MLP neurons of a small language model. Each row is named by its layer, matrix (gate and up: input weights; down: output weights) and neuron, and shows model dimensions 16-143. Each number is 128 + 24 x the weight over its row's rms, rounded and kept within 0 to 255. A neuron's up and down rows have the sign that makes its largest values positive.
Before each neuron's rows, "fires on" lists the tokens most often at its 100 highest values on Wikipedia text that the model never trained on. A number after a token or word is its count.

fires on: " Al" 69, " al" 16, "Al" 15
L2.gate391 [ 86 148  87 144 114 118 153 142  69 131 139 125 167 141 153 114 106 142 147 191 137 117 137 107 140 124 117 108 114  88 121 140 177  68 128 116 107  81 116 111  77 163 123 158 132 133  90 142 129 106 122 129 120 149 136  91 125 138 126 138 132 125  72 111 142 118 120 147 155 136 101  91 166 132  88 138 144 125 127 157 139 151 131 127 154 121 102 104 144 128 111 166 144 141 158  90 127 138 109 125 150 138 160 118 160 110 106 133 100 107 155 153 143  96 108 103  88  99  90 100 124 162 149 116 127 159 173 138]
L2.up391 [126 157 153 133 110 128 133 107 121 151 141 157 153 109 160 103  79 100 142 155 168 118 127 130 144 159 139 116 125 124 120 167 142 111 156 140 112 123 101 102 125 185 123 136  96 117 127 115 197 123 118 110 112 134 144 129 135 148 171 136 153 154 144  94 159 122 102 163  55 180 128 101 168 122 157 151 127 162 153 162 113 137 111 136 117 157 111 142 146 144 163 165 133 102 151 139 109 109 110  82 169 124 166 120 149 100 106 148 108 116 109 133 131 133 149 150 104 121 136 130 115 102 112 125 125 150 116 123]
L2.down391 [103 167  79 135 135 138 130 123 103 131 147 154 157 112 140  84 136  94 105 176 133 136 112 117 167 164 120  79 137  83 129 141 132 129 157 129  99  71 124 122 110 149  91 129  96 144 122 164 169 117 146 119 103 124 168 102 129 153 122 149 170 118 140 111 135 140 116 135 121 176 131 112 158 182 128 129  78 163 111 132 143 157 124 141 166 106  97 108 136 103 133 154 160  92 117  84 135  97 115 122 142  99 161 129 161 120 125 181 127 145 110 139 116 105 147 113  94 107 118 125 114 110 162 123 124 160 126 133]

fires on: "." 34, "it" 16, "–" 12, "og" 8, "er" 4
L5.gate41 [137 136 117  66 101 137 142 143 112 101 142 144 135 118 147 130 141  74 107 117  90 161  87 130 115 114 129  96 117  86 119 109 155 148 141 143 142 119 138 165 130 125 141 135 132 116 177 127  99 112  73 128 152 144 118 133 110 136 130 163 123 103 123 115 111 172 109 142 160 122 146 138 112 105 112 173 120  97 160 122  62 139 135 120 142 174 135 132 147 168  75 131 121  71 115 152 130  81 152 119 133 167  98 143 100 148 137 152 173 136  89 113 108 119 142 139 141 118 110 139 118  95  95 143 123 141 114 131]
L5.up41 [150 106 142 127 142 124 118 105 182 142 110 155 112 144 100 133 145 118 144 137  83 104 125 117 117  89 196  71 161  96 144 121 104 148 124 166 168 135 143  91 101 149 140 190 148 110 144 106 106 126 127 111 129 101 164 116 136 103 126 144 143 100 119  96 120 139  87 148 115  98 135 100 151  90 140 129 144 110 125 142 108 144  87 112 164 107 121 167 113  77 131 105 114 107 160 124 133 103 147 141 139 121 122 129 119  99 141 140 120 100 123 120  94  82 129 143 121 129 125 113 119 158 153 130 135 117 137 163]
L5.down41 [102 136 135 150 100 134 132 137 135 117 137 117 101 134 179 123 167  79 117  93 127 148 105 115 115 104 153 127  77 128 113 140 145 140 151 124 125 133 149 156 147 112 133  62 111 155 137 147 116 134 138 119 135 118 106 201 158 119 140 155 140 130 125 119 151 124  86 106 119 125 142 138 137  92 189 127 148 109 139 118 136  88 133 163 116 116 116 168 129 127 131 116  95 160  87 120 168 136 117 144 140 188 158 141 151 115 147 127 156 123 126 143 113 161 132 113 151 127 138 128  74 119  76 133 150 104 111 141]

fires on: " to" 21, "h" 7, "ear" 6, "ap" 6, "ay" 6, "a" 6
L5.gate242 [108 128 120 145  59 147 141 156 144 164  58 120 114 112 149  58 103 126 140 129 135 111 106 145 161 143 109 131 155 124 144 139 151 182 113 126 162 144 142 150 149  90  89 152  89 134 125 136 125 148 128 120  98 128 130  93 129 141  85 119  92 114 108 107 164 148 184 156 123 101 152 151 117 101 140 191 100 131 118 141  81 111 162 122 119 134 102 144 130 128 129 145 116 116 108 147  84 163 141 138  98 109 129 146  82 140 152 127 136 149 148 122 142 160 165  93 118 142 121 141 120 115  93 113 140 112  80 158]
L5.up242 [127  90 155 114 138 164 122 123 131 192 118 129 108 125 150 100 133 148 115 134 142 120 104 109 115  87 129 118 128 151 187 117 124 135 139 182  96 106 141 104 127 151  82 132 158 128 145 161 116 131 114 108 123 136 134 146  95 107 145 160 121 126  80  87 107 154 158 123 162 106 119 113 104 166 159 158 118 107 143 136 129 131 143 102 115 111 157 109 140 119 125 128 115 134  78 149 126 131 151 121 167 113 136 113  95 120 103 141 131 114 108 125 101 155 150 130 128 134 108 163 130  87 162 152 152  82  90 114]
L5.down242 [135 103 138 150 125 135 145  73 146 142 163 120 107 141 135 102 117 128  79  91 105 146 118 116 148 101 122 157  84 142 131 121 137 185 161 184 124 145 142 139 167 122 124  91  98  90 135 140 101  82 121 153 142 121 170 122 162 147 135 117 145 150 169  88 110 127 115 147 109 145  94 129 149 155 106 154 154 141 144 168 145  97 107 165 123 125 157 133 119 145 119 136  96 140  94 131 154 169 127 142 129 145 140 145  97 126  84 166 118 144 118 126 106 101 118 137  84  86 137 136  77 123 118 165 133 108 102 123]

fires on: " al" 41, "Al" 14, " ren" 12, " Don" 10, " McD" 7
L2.gate86 [122 108 128 133 110 128 106 107 133 126 109 148 146  83 145 136 159 110 130 170 164  82 110 125 143 119 128 172 175 127 143 147 117  83 148 116  97  87 163 188  78 169 103  75  93 101 112 152 172 147 141 142 129 109 113 107  94 125 117 124 145 158 146  82  99 144  94 156 115 175 151 156 132 124 125  99 117  65 167 163 132 205 171 153 122 146 147 145 127 114 158 168 156 113 146 139 131 112 128 127 134 135 142 134 116 118 105 173 111 109 158 142 102 109 122 128 116 110 106 130 136 147 101  97 143 128 127 122]
L2.up86 [106 142 126 124 135 166 120 116 151 164 165 104 146 120 138 112 135 135 139 151 107 173 158 117 155  94  96  97  94 141 116 146 131 138 121 134 184 123 159 127 110 159 131 121  89 163 132 105 146 146  62 102 116 121 110 118 177 151 166 113  60  78 145 156 152 113 105 105 134 129 126 133 166 122 129 149 134 143 136 151 141  87 136 132 113 110 122 152 155 100 115 137 149 118 116  97 155 109 154 107 142 127 150  97 124 117 161 126 145 134  98 103  80  65 163 144  74 155 123 185 122 113 118 133 102 141 147 117]
L2.down86 [121 127 106 115 140 149 109 143 121 100 133 137 145 132 100  90 125 108 101 158 128 157 138 151 118  99 120  89 163 126 113 143 168 119 156 149 142 124 117 136  90 172  83 150 104 158 118 110  92 141 113 164 120 101 113  95 117 106 100 114 120 138 141  96 119 151 159 165 125 136 126 123 132 117 134 100  58  88 134 153 116 135 162 155 140 134 175 151 106  93 121 159 177 106 164 160 123 133 149 125 151  97 124 174 116 110 134 141 142 174 118 124 103 113 125 146  90  94 130 138  86 102 129  96 147 182 151 132]

fires on: " J" 44, " Tr" 11, " (" 11, "it" 7, " prov" 6, " adj" 4
L3.gate341 [165 139 114 139 113 126 144 138 170  69  97 156 101 126 144 157  94 133 139  75  93 131  66 151 179 123 107  77 114 175  95 151 110 118 116 187 107 102 147 152 112  90 111 155 100 106 133 114 173 144  85 138 137 152  84 115 122 152 119 149 137 170 139 126 152 120 139 114 141 134 114 167 128 149 121 127  92 120 126 162 128 126  92 134 135 130 119 112 104 116 127 115 129 130 141 142 109 100 121 115 151 141 140 157 173  98 120 132 123 105 147 127 108 116 147 114 117 148 135 168 132 172 103 115 102 154 156 107]
L3.up341 [110 132 102 159 123 146 100 127 131 113 119 155 131 153 141 112 129 136 107 125 124 126  97 140 132 152 118 127 141 134 139 109 149 152 112 119 104  89 120 109 130 153 128 129 107 122  82 115 133 117 140 103 134 138 137 122 144 137  70 152  80 114 161 121 183 125 161 105 139 128 139 141 139 126 139  99  72 122 110 135 108 196 126 135 119 170 159 145 138 140 111 110 170 136 129 100  79  81  68 142 165 126 153 153 138 118  95 109 121 131  94  79 159  92 136 112 154 153 138 158 146 110 104  92  96 149 127 124]
L3.down341 [171 168 114 101  98 162  99 115 159 145 150 123 128 164 137 120 200 117 139 127 122 165 120 147 157  92 111 121 153 108 150 143 149  52  89 129 118  97 174 152  98 117 110 114 131 136 136 159 135 115 123 135 113 100 154 123 114 118 137 107 201 125 123 123 127 100 152 121 131 125 118 126 105  89 144  93 153 132 166 120 157 119 134 111 126 138 106 132 121 160 106 164 183 144 163 141 115 153 127 156 152 160 137 110 149 150 105 119 109  89 114 116  85 130 111 129 160 113  99 143 129 178 120 114 112 137 114 128]

fires on: " Q" 20, "Al" 15, "q" 11, " Sem" 7, "place" 6, "v" 5
L3.gate160 [ 89 119 118 142 109 131 127 116  99 140 108 129 134 135 117 142 173 123 169 123 124  98 117 160 135 137 122 111 122  82 115 173 135 104 154  97  75 160 119  70 148 102 135 139 118 150  65 101 159 105 161  77 131 124 108 104 116 127 142 101 116 121 161 158 154 122 157 164 106 156 160 149 133 137 112 160 106 144 114 174 113 103  83  98 147 149  76 119 109 165 102 162 120 139 156 135 134 116 155 147 185 130  86 140 150 160 143  97 116 134 135 125 129 135 160 128 110 124 163 126 133 169 157 145 121  91 123 133]
L3.up160 [ 84 100  98 169 143 148 144 138 155 131 132 141 126 128 139 146 132 133 157 155 154 121 120 139 124 113 134 113  88  99  90 122  73  86 107  81  96 111 147 114 162 148 131 170 119 116 116 132 122  89 135 131 126 140  88 170 141 133  88 128 116 118 106 113 154 120 129 140  76 136 115 108 118 150 147 123 124 110 128 120 146 132 117 105  91 182 126 127 113 148 113 164 130 123  90 119 140  41 103  99 155 128 177 129 142 133 123 156 150 166 113 138 155 126 187 130 117 120 138 166 131 124 110 135 107 189 157 198]
L3.down160 [123 150 111 159  97 138 105 136 119 161 117 168 112 110 132 112 106 119 106 124 139 129 137 116 149 121 142  95 167 160 129 178 112 108 143  90  90 102 136 115  56 109 113 103 144 144 127 160 132 162 102 162 121 105  91 134 132 143 110 129 160 157 102 194 135 125 125 152 119 158  56 100 159 163 116 125 131 140 141 130 114 105 135 133 109 137 160 145  89 172 111 122 156 138 113 122 137 106 111 114 167 115 113 159 108 134  92 135 119 149 113 131  70 133 145 122 145  84 138 139 101 121  97 134 102 162 136 131]

fires on: " re" 32, " Re" 11, " single" 8, " album" 6, "one" 4, "ited" 4
L2.gate170 [142 135  97 118 127  95 139 101 160 146 145 146 126 156 123 125 138 142 162 154 148 153 161 132 142 104 117 101  99 176 136 113 115 119 132 131 104 149 108 140 147  66 107 125 137 120 125 143 160 155 112 162 144 114  84  81 107 141  97 118 149 103 153 154 140 102 173 131 144  89 148 114  97 146 144 137 112 125 132 131 107 122  86  94 125 178 121 145 134 103 152 139 112 113 148 150 127 156 134 135 148 139 106  71 121 145  86 141 123 128 117 134 118 127 122 135 135  96 129 164 176 147 146 143  91 174 127 164]
L2.up170 [148 133 132 126 114  89 127 102 167 147 103 147 123 151 125 151 108 109 130 171 105 135 132 154 134 148  90  92 124 148 122  81 147 152 144 111 119 158 143  99 118  71 105 161 125 158 173 140 127 161 103 156 134 128 120  95 130 135 139 117 112 133 146 143 126 146 153 100 172 127 126 135 128 110 148 134 112 103 161 138 164 114  89 166 120 127 113  92 100 104 153 127 154 131 145 127 171 125 145 121 114 118  81 120 141 133 133 174 109 160  93 127 113  97 145 111 152 102 139 175 173 105  86 141 103 119 123 140]
L2.down170 [148 114 113 140 123 165 162 148 129 160 138 113 138 156  85 133 142 118  89 143 133 107 147 124 133 139 152 123 152  77 140  90 155 152 107 140 133 113 138 111  93 105 100 101 158 113 122 133 114  92  79 145 116 136  91 140 155 118 110 140 123 168  90 139 127 119 129 150 116 151  78 109 144 104  87 139  86 155 123 108 108 100 132 134 143 103 149 122 156 101 114  77 152 135 125 132 110 181 155  99  79 118  89 124 135  92 169 130 102 149 115  92 132 150 188 100 180 131 146 110 140 114 113 127 140 116 125  89]

fires on: "it" 50, "or" 41
L3.gate180 [157 152 117 123  77 130 122 155 165 118 148 162 147 111 104 153 114 147 143  91 114 124 135 140 129 105 103 131 113 144 148 117 108 191 113 146  88  67 127 132 124 162 136 133 104 102 111 145 102 168 140 157 141 137 120  80 170 157 109 172 124 160  97 138 151 145 143 125 156 132 109 117 139 137 136 128 102 123 151 127  59 105 104 124 123 127  70  95 128 151 122 149 130 127 134 157 128 112 136 138 119 110 159 125 116 107 117 125 171 118 138 100  98 133 118 102 126 158 134 122  93 134 124  95 161 116 144 143]
L3.up180 [132 127 122 122 136 150 152 147 118  89  65 116  86 109 129 111 128 111 117 101 124 166 144 142 154 105 108 124 134  84 105 137 114 123 144 142 140 123 127 134  95 125 174 169 122 132 128 141 112 136 131 118  88 105  93 134 132 120 127  96 139 129 101 107 115 158  95 137 115 172 108 126 143  84 122 129 129  78  80 147 111 149 115  98 115  96 133 148 125 136 112 143 108 107 148 149 137 105 132 131 152  86 112 125 126  95 160 142 158 113  95 148 152 123  95 135 107 132 150 182 129 108 102 113 144 146 158 115]
L3.down180 [132 136 117 114 148 143 162 111 141 115  96  99 122  77 121  83 141 109 130  94 132 151 131 139 119 116 129  90 132  87 141  96 117 126 158 159 128 175 136 122 153 115 154 112 140 160 102 100 141 149 163 162  92 121 108 172  95 154 102 119 142 137  95 110 141 137 115 123  67 128  97 110 159 165 123 116 153  93 115 109 165 134 117 123 163 158 108 163  95 111 112 164 122 114 151 154 150 147 146 145 147 118 108 131 139 108 151 177 146 137 124 120 132 147 141  92 152 116  98 191 146 164 174 128 161  95 108 119]